config = dict(
    d_model=832,
    norm_eps=1e-05,
    qk_norm=True,
    attn_scale=0.125,
    decay_fraction=0.878,
    dataset='wikipedia_en',
)
MLP neurons of a small language model. Each row is named by its layer, matrix (down: output weights) and neuron, and shows model dimensions 384-575. Each number is 500 + 25 x the weight over its row's rms, rounded and kept within 0 to 999. Numbers have three digits each.
After each neuron's rows, "raises" lists the tokens whose logits its output raises most directly, leaving later layers aside.

L12.down0:480467503510522511484514518502458505504561521486537505546516508500515523479489499449515506538512492513517490524463466529508520521474559500520501460534481521559533480473492505515497466513504515514441502519568484520472547492489529532473522521557495527507472512486486489459499463551509501459513469549483473548512517511454527530492451521490535501493531509496476522498493477467485500491496480499470548509498455490498534482467469505458488558499514492525482502522498469494464492491540478479529535496487529476495515474475503486529459473474541502512467496513495507466491509476498499477
raises: " statistics", " average", " percent", " distance", " degree"

L12.down2372:566499456441532499505487478485491513473514480485530495459516508501476460521479474491520508492502495503506506519533541481503485487531518506513504499498518540509472484475540519503500490512443514585476477544504502476526556505499513458541511487543490505470475513502492503494503514478500536453458521489492508513505467502445495477479506506499481506521506512508535482487503516496482464487501516494469477519488523522476494455539508508495488477490493541535522523510531501471479523502481522544534503505531527500492494470508497531491513520501470518490463460499501531496481517513468472469
raises: "ing for the", "ing", "ing)", "ing ", "ing."

L12.down27:513503488535520483522476506519481512533497506551484471459503546486480497506494498483484510480532491540517495518556506480474521495481492485505480501512521525487475481480474519518490488515507479526529460464516540483478517451445467542526516472531514478497459511480521500481496530531530491486499474494483464532476488522500518509505518488526530493552508472472505505479471455484464501491509469506432521464509501450431523494526468474478501501500503458517566460562483520559508520510539492500474495514491552534475487516476493504496485502539516521504527495452499484416433493471463449506
raises: " evidence", " source", " analysis", " preserv", " indic"

L12.down2215:497501483505493478492511518503523512483464482517475504532475486543485495483528494491490503538505527490498497499533483482509526532472508500512531484526489523511526540504471527535523492493503534509485523464512524495487553471497509557518499507477505533497506431566537512469496509486490483466484504488535506489458482477492505500515529504524519483504508498478491555485524526468511454417511492497528524485497514497495520505503488496507493482532474494515517509555494491498530516466519490463512493471478499489495514537495489514513546456493515451496487505563498509479542522499519471541
raises: "550", "370", "507", "820", "805"

L12.down3312:483484514472439486521528517483478531463465510520534519490519478539518466538489499535500490483544530515512509494492516518431484524484466499533541486486512493505505464503497497530485515487480546529519447478506494527533506532527498509472485496520544474523471500503443499492536491504492506471527489471472501458499496470496489466459534542524510456517502573534490508482461524533486496500496502523524458491506492464525506503505459470550461463499492459482496509492464512478512509481503470525503528489520532480481514544508525490508483514519470498524503468512518466558491560450489538512
raises: " were ", " were also", " were", " have been", " are"

L12.down2065:501481538479513467503533495505435508492513481502514465523457464488514482523485485554495492513496493488485480488466511452470477497503510527497521485506514503511465520505502496512513495491501504531480526487506500543491525448497495524433474523532493460499475501493504490499482527510523489488556523547485533525468503549497511506513510525533472541502508486513503521496479534490498519457490525491492553461480499506481469512489480478514539505542535494481481502598522522493516527511494522525515496468497522488519543530477518474470493500499484515527464513495538486483501536493500527485
raises: "hes", "ons,", "ons.", "ons", "ск"

L12.down304:488498546543487496464518513498502514492474464515506463535550463506494503503483482502572503532476498515490491506456476500502479496514523498446503504519503528466474490461483507479461534521502539517514497479482504532491503474519458523494502512501491486505533503505513464480495502541522494540468484480492528489461491450549580543465550505472509492474516537523477451506469509504500503496507519462525505477504519522493529503458537462512526519534497510539560484478472491510503472487529525515521543467501493494534521515503518499476516493493530504494455471487494482488497488527483546525
raises: "ol", "ols", "ole", "ower", "iol"

L12.down466:486534486508469502458492477520503502510490474528497479509490518503467519503467528511513488492509515512506465444518480491504518484492532546520523538517531500516513479451525544536473482546503517523488477458525504503507499466524496450545549499520490495543505517506506439512481502555498554483468527505439541518496470499491495512535516514514497539507504495512509558517512458473477507492513477497446500518520495471521494550487501501485515510529506495499539528477501457520476517502520484493510455480485522488530515469482461490502477492525473533503479549514525509474513472515489468476
raises: " time,", " time in", " period", " time", "per"

L12.down867:444480527522559522525492536518535543551473451519506483483503542494499478504472501478493492515487492494487516520505502513501499498504482494479479519498498461507487515514513504506522522557472520492465434485545507520514496489459528473523471490538526482478468512515502502540464542491478471518464522489481503482503507452496512527469456497488472517465497482547507484509521522518526531492468474515503500522494468524449513533514518474516524503453498465495513488508489502510524507529470501511461518519479459489493485493540534492483486483474494526478435483520484492487551489517543472511
raises: " as", " as the", " as one of the", " as its", " one of the"

L12.down420:457555501526483523512523487523532525475484513494489517507489480481489521455534510526455510517469529485483499489483519533527480545529540509546481490474527514480506483511510516495473496481519509499529496485532540498512488510491500454494471476490486504496492514528517502473495471547463499443487531507487489502481515490510476511502484500479490498489513498495512477540536502517485506543481533511547463494489537501498508492495538479482469489552480564477529510524522486501472519520517459491544492520533532512441509473497516507515463487505484448520492500497476510492459529534542447486
raises: "w", "y", "y's", "y of", "y and"

L12.down3264:444513496471511472522479496505496474480490478546544501540507535470460474517500530495505515544416475531510449504494513520505502453481538515524506476554483499497478541500464544512470484503511519499504535526538511537522495533511499477507500525487521516491483513485522581527489503495525492529515530436457502495529461505507475566493475477489488546523448484544480544504520460499497526520463451512499514538462504521450498476461501556495506464489508505501505539496490525508500463478516517503543504524500537534523477466487472504562460515551502519492520478511506520490513486489485451485
raises: "ia", "io", "uro", "acy", "im"

L12.down2064:501446507492518484550534521498489508491503485500547484500518515535509475437467486476484505464515496513563487477464503496512479491504488517518509491533440502531489422479492485502499526545552483446501514483452491463517489480476469517466511515470464483519514490505509512522481497463534494520505519501524489524567510540505557448474524505468499493512498483515511538479523502479501508505470486500444556468536497500518498504505512513518495500508464479534505506531528524520502552516538484543526469492470491477467495476508487473487511467529537516462471484489504479493509546515521498522
raises: " than", " than the", " because", " as", " among"

L12.down814:508470533492489503520498494501514557452488525494517502496487444493452465455496490508525490501517518460484496510481528506489505444508482508518503523493494504482506480512517552510522489523465469533474455506511547525473486517482469499505513478465515494490479471514525481472476523483521479476530559482557458479503505494508515481482524483448493503502464518498528500500502517502513535480490539495493461523504510515482527479506475472463504513464568547521521521542474522507497507541477449428512504444499487489508479520482523516517502492506472507472516490470442487503488529469513465501
raises: "ot", "ap", "ar", "ay ", "ay"

L12.down2558:488486509526491525532440484481502516517495522521487530521531471505510466536497481509557514506492458534477482494470513507525490531512479537464490507488514500512487525494499513497521502503550523505430498488518481506486463534466497478518494542510496497498504510503475492498503531502499499465513502518499447505525526476483483462490503552498529520516490482538502519498499483505495500514492501483539506506546492510476510468480492500535509496509503474489498503479533500503539481449497472497505468528477484519549514486504474518510489505504530553537469476509539497495505507452570531495
raises: " as", " assistant", " as the", " as an", " as "

L12.down546:548521511480479477500558534503504493492521544492488496471495454571521518510439493517466513487508455510509511501518502509488460503500508491490509497492518479509541410497471534499527519529514500501500503485529524512531487498457515480478461467491475488508485530481506515501530461498527518481476528466460473486469536503440555522483506490552501487458488504507485528525487515501490506504497513487474443514494474497486483479526523501490456528461482527532477547446492522513467527539493459451512511552502462548529504555476478554487489499488514484539495483500490529523481496508539494498
raises: " of the American", " of the United States", " of the W", " of the", " of the National"

L12.down1460:476502502469517531469466520509493471468504484474497538508504526462473457462516519525505494485497509530490503524487496507492552539516482503498523503501524504491478512449495517520484502522490562497484540503512491488517493548487516526476504482552523509529477508506515548469502512528489528513473466540477522486481526490490499505507453487491500515514555541493489511492505519543482491470492497494461497447496496524496543535535461506456505462530470472490487492492523481556524523509494480478447470527455468490518455528516487513519543471516531516506458509519455484476537519519484474537
raises: " from the University of", " at the University of", " University of", " qualification", " education."

L12.down1034:502477468504489530498487473536472524476516491514506528459460501532556508527526487524502509507461550477491497487470485514472503479507533543508558560485471481533481523511508487519482431479506512500509495500495511499544490510538517493506495492556509509495451461511530491521509476505468456496538533505510562520477522483473497480479510483487494490511490520495483537461515518523502484491510525501449477511503509521496490503475499472496482495488527500504508520456493508509558575485532521473482472497484490483513508506474483514534510483519462532476491478481510501516456531438501544509
raises: " May ", " June ", " December ", " October ", " February "

L12.down1529:490536463537527471542537528455478501484499548492497465493492533501472535501491482530511509501478497499495468470509495453440489523460484499504490513522511515539518492533508494530461498502519442487496497489496549531480499526457475511486474478488520483504455538502500512533490515526525482480486489535503552515497511477483556499528523459492495523487517528444515481501512485473497491513530499489458518491535490512493479494486480538490496540493497527527483507487465545527476510503489482542516497524463479490493537485487529486559475519519497552522479472538481489456464491501475484469
raises: " magazine", " review", " noted that", " said, \"", " concluded that"

L12.down3200:504458522485533466533478528485541489538527540506517500517498502523510519504521513522528489503494454498538534498478526483510467497508437466517470514484464478550456501481490491471480518489461455508524512497523475485528497518503543500528475544523543454494528529534500516464452530495494497521487487528512528499456554496509540551506518500491508508511531515494501526526507487462480484508491513436450519508491458499527506479481508509538521501551526531476479482485503522519519514491500463467456505510494517501455464497442521506483482510462543516539500521471525504494470519560491471517
raises: "g", "r", "c", "b", "n"

L12.down1651:496535506507496500507502522512504530527543502467522479534474495553498530490532507560569496500531495467494496464496461569522477550528490496507516520571524503536504502500517539523478481512516520511483534477492494487552516509479483461465509451446521518516538517494503468487523470518506575513466509485499543498526521500496478509515479478500505537505472501486505517508537433535503494496521508472498501542501541564523529521481473505508530493531504500472523528580499506482474509528505487501506447515499520493517524518511480521520466496523503545441483478491506527461436525505467467463
raises: " time in", " time,", " time", " time.", "otes |"

L12.down984:486522500505529547526526504515503543459534506500506498519520490535526546507488507528497515503446491503515501519490473529507518492482440495506482489464447499531481514520494509476473512470505483475481477492555523492495502490482533544495523467491528502551495502525482451510461493477472519512464514513560501462486470507459488497488556540504537518503480529495495532532507486512505483469477497459522557503461504475480499492507504523520525463496497488519500497486476560509488476522493463516496491545533479483508470517472437523478486510510493446480468530503536491495464483484535461494
raises: ": \"", ", \"", ": a", " in English", ": -"

L12.down13:494477507499486483528496533520516487502470493503498498501506468520492517512538497557555510496491488550537481486528491490474508482517486526537502529517494506491473479516489481524490520525487490521537499489541487577536463488527512491454531486467491475517518537494495529455510517470490518485561490482440530452502533502479498501497517504457485485462497541529471484513471478473492422536484498566489499535447516512552484493474549491472498481478495496494494540466504472451506513456501489540544556498527526492504508496482480521490486494505504498529495466481544508521525492446486542464
raises: "ight", "avy", " were also", " were the", " have been"

L12.down1202:550517526548521503554478486495567525510470491525498449542553509457500506521536481523506438520510525498499515537493515453485510486475486498476513485501478503493484479498489502505510525488504507535471484495493521473534514484504490542517454478522513510509489482498504498534452515500536514484507464527500470510470454482455513495532502476492507491502489501506481497480501467480487525411517492499484512547471515514500486467481461468508539468471467478515497519503491515526494484490508502509397515503509478513536502461436492487499497526472482504502473526511521518530500521494517520532
raises: "\n\n", "\n", " |", " The ", "| "

L12.down1728:491473502519563513475492456533495487497520493514482513490502488536525490490491514493468485513474516487512552461508480499485488545511489468486504500498505487536488487541539489527484469449499486506494499558490542478493489533514506510570514471530531534489463479539510505495508527456512456487515481505539474536467495491444475522456529525490508481455505497498511520485506451497469479509531495464425518522521499492529500515532511505521484493481477503525515534535489538476558483519475515477549524516547496473485514484538509477530492505522487484493457482444493488500532472457427511498
raises: "ing\"", " | \"W", " | \"P", " | \"S", " | \"T"

L12.down650:505436498514505507561495508507492461480499509477506509488507490511515500530492528474491497520506549518489454522537510460517539513474472517529523501527440511496459527498537514483521487487513508530504515510515505483505500504459502456517510488546488520498494533519543472529504516532483520500513534541516501496516514483496521527517507489488447478502437505487510505502482507535491535475488544501480525507479506486478490488483484461476451509503557480525500520521506511458488498519500500475522509461533526478490523489506496550495513503502497523481461469453503498504487507499523502459
raises: "urrent", "apt", "andidate", "ounters", "ounts"

L12.down3181:545517484541496473480509518473525494496506496499463552525496454484520507472481524511522498493528453529540500482502454457505477441507489496498545528541518509487568521511465499472490478448502501489518520477529522555521466500480485492501500461454452494538492508489499524483478505493477508524512566496516510487483480497476492502531509494526551474479408501503513534499486499549516508475467528500490513522497520497491477498448475517484488508526482514511505467520484532519494503540478497489502462514514504544500502490459490482489463504501480487474522505494571525490514499484509492495
raises: " of each", " of the American", " of the N", " of their", " of the"

L12.down1481:494542516514503501543542479526514517467499500517540461467508532492516516482498509464482510509450503548451528502492511479488535475495463484489496495464517477466455547496521489537530498499508537479444496559473552490449490514479480507504529521507515500499555497490522458521445444472496494510514506514518495459513511528516511483495502497500498538510496495492494533484452481479491524509536530486452551503525473526475512442504478490545504473482508496474536508521523469519489563520439535486548540469548490464530509483513514473525446516521500481526449456528473534489527494521467487480
raises: "y,", "ile", "ie,", "y.", "ance."

L12.down1751:483518563491476496467532529532529511501487469497486489471509491489506499541526503497458509504501475471547511506542514538469541507465511501559503510516559533488492481467525503573480501509514548497488463464507509464524490503503445471469519504513484493513508498558488545496515503486492483543455471523492531520518479494581511513504461500557508505488552521484545516478528485463510475529508456490484501497498494488528501481508532533528490526459524498527506470503482500527476556500490518534535484477549468500431481488512502484501495497508489506511492497500514515521470473491502515512
raises: " her", " him a", "ed her", " her to", " her."

L12.down951:446512518470498553483510478480510464528487500512533463516501517506472527476480516507495469497480489536491480501487480483442517520512490521536489492504521504508489486482532468461490444539481479531508517507490443495481551468526499477487518535487492497498543502453463514519471486484467520521512489496505472510520485524545511450500502497527499482472519485561516524484486498462515520502557507505492548488486493463558490506488497497523504517497505517450486489503543487496494507487500546517484559467535508488469476482514442512495493459450541497498554508490491519522540499494519451509
raises: "ly.", "ly", "ly, the", "let", "le"

L12.down2645:527516549501514502465495480500451499490518536497488475498512516487511514523519477514556487479498486523474480467500494514520514515533509525497507462460509474492494484510503476496501515512466498502515539488532483506508515543517488442458501517481549493556487489460514493531520499517485531520526510493470448503503546525494543489512499496486448504507492547498507483428458483481526490512532498556460486501541490490541495475495468426518489515461503493453513522529491503483501546500530469496471439496515512464515550526496485494519497494484529495478459493507470505445436500522493486494
raises: "rd", "ld", "t", "pp", "ct"

L12.down2627:441505499493499489501458535536506481464492502505525466511528527496516506519494522506548553485491494526516484486491478542504517499492468520489501540507522487498480477505498503505477500527493480496459506494521480516514510468499525529512519512463494512505480497535499493520486482490458533484547586508491475492508449499484503511515493520486509499466493563513487514502515478517506479459512479538494519536496495511510503494482474498544563483473483509522504490551485511501512521550494490557483503538527517526505482537517485496493482525523497525481437483463498501480459540480513523511
raises: "ation was", " occurred", " is a ", " building was", " took place"

L12.down317:483543502493509498513489473532459494516501531434495489511476483519470477482490506510545466472510499516499488519522459520507496483447430526510473484456490519451483499485493509516521451493516479477518486527507493486490488496505443458501473506487494509525504507508493493454498537506534537495485493497500484470499495520486484504484497448485517510510497501495507493538528474499528542482451517539519520502506473463470470529511533502501522497508502495539545537465507525477499490480562475525465492465483460483504523495528485514501530479492486520487510478516508510472530511499466475544
raises: "ate", "ated", "ate the", "ate and", "iate"

L12.down3081:478531487501521497515490472517543514446496486482499494519510491538487489517564483502540447493537499510527474482459471527512532500513534455482496542501487540526469484470517561491433461520505490498524484482489458520497533503487487506502505530514503501523486544480533472503468456482497506506503463531460531535474481473480501422509501529535509511527501512507532519518485486560507522508529483509473487491556482512525468504487492533533478518505512451482491477516488467535508536492476489490470474518511499505550511508508476517517495486536509485493541531489485487519552483489520508458
raises: " late ", " early ", " fall of ", " end of ", " mid-"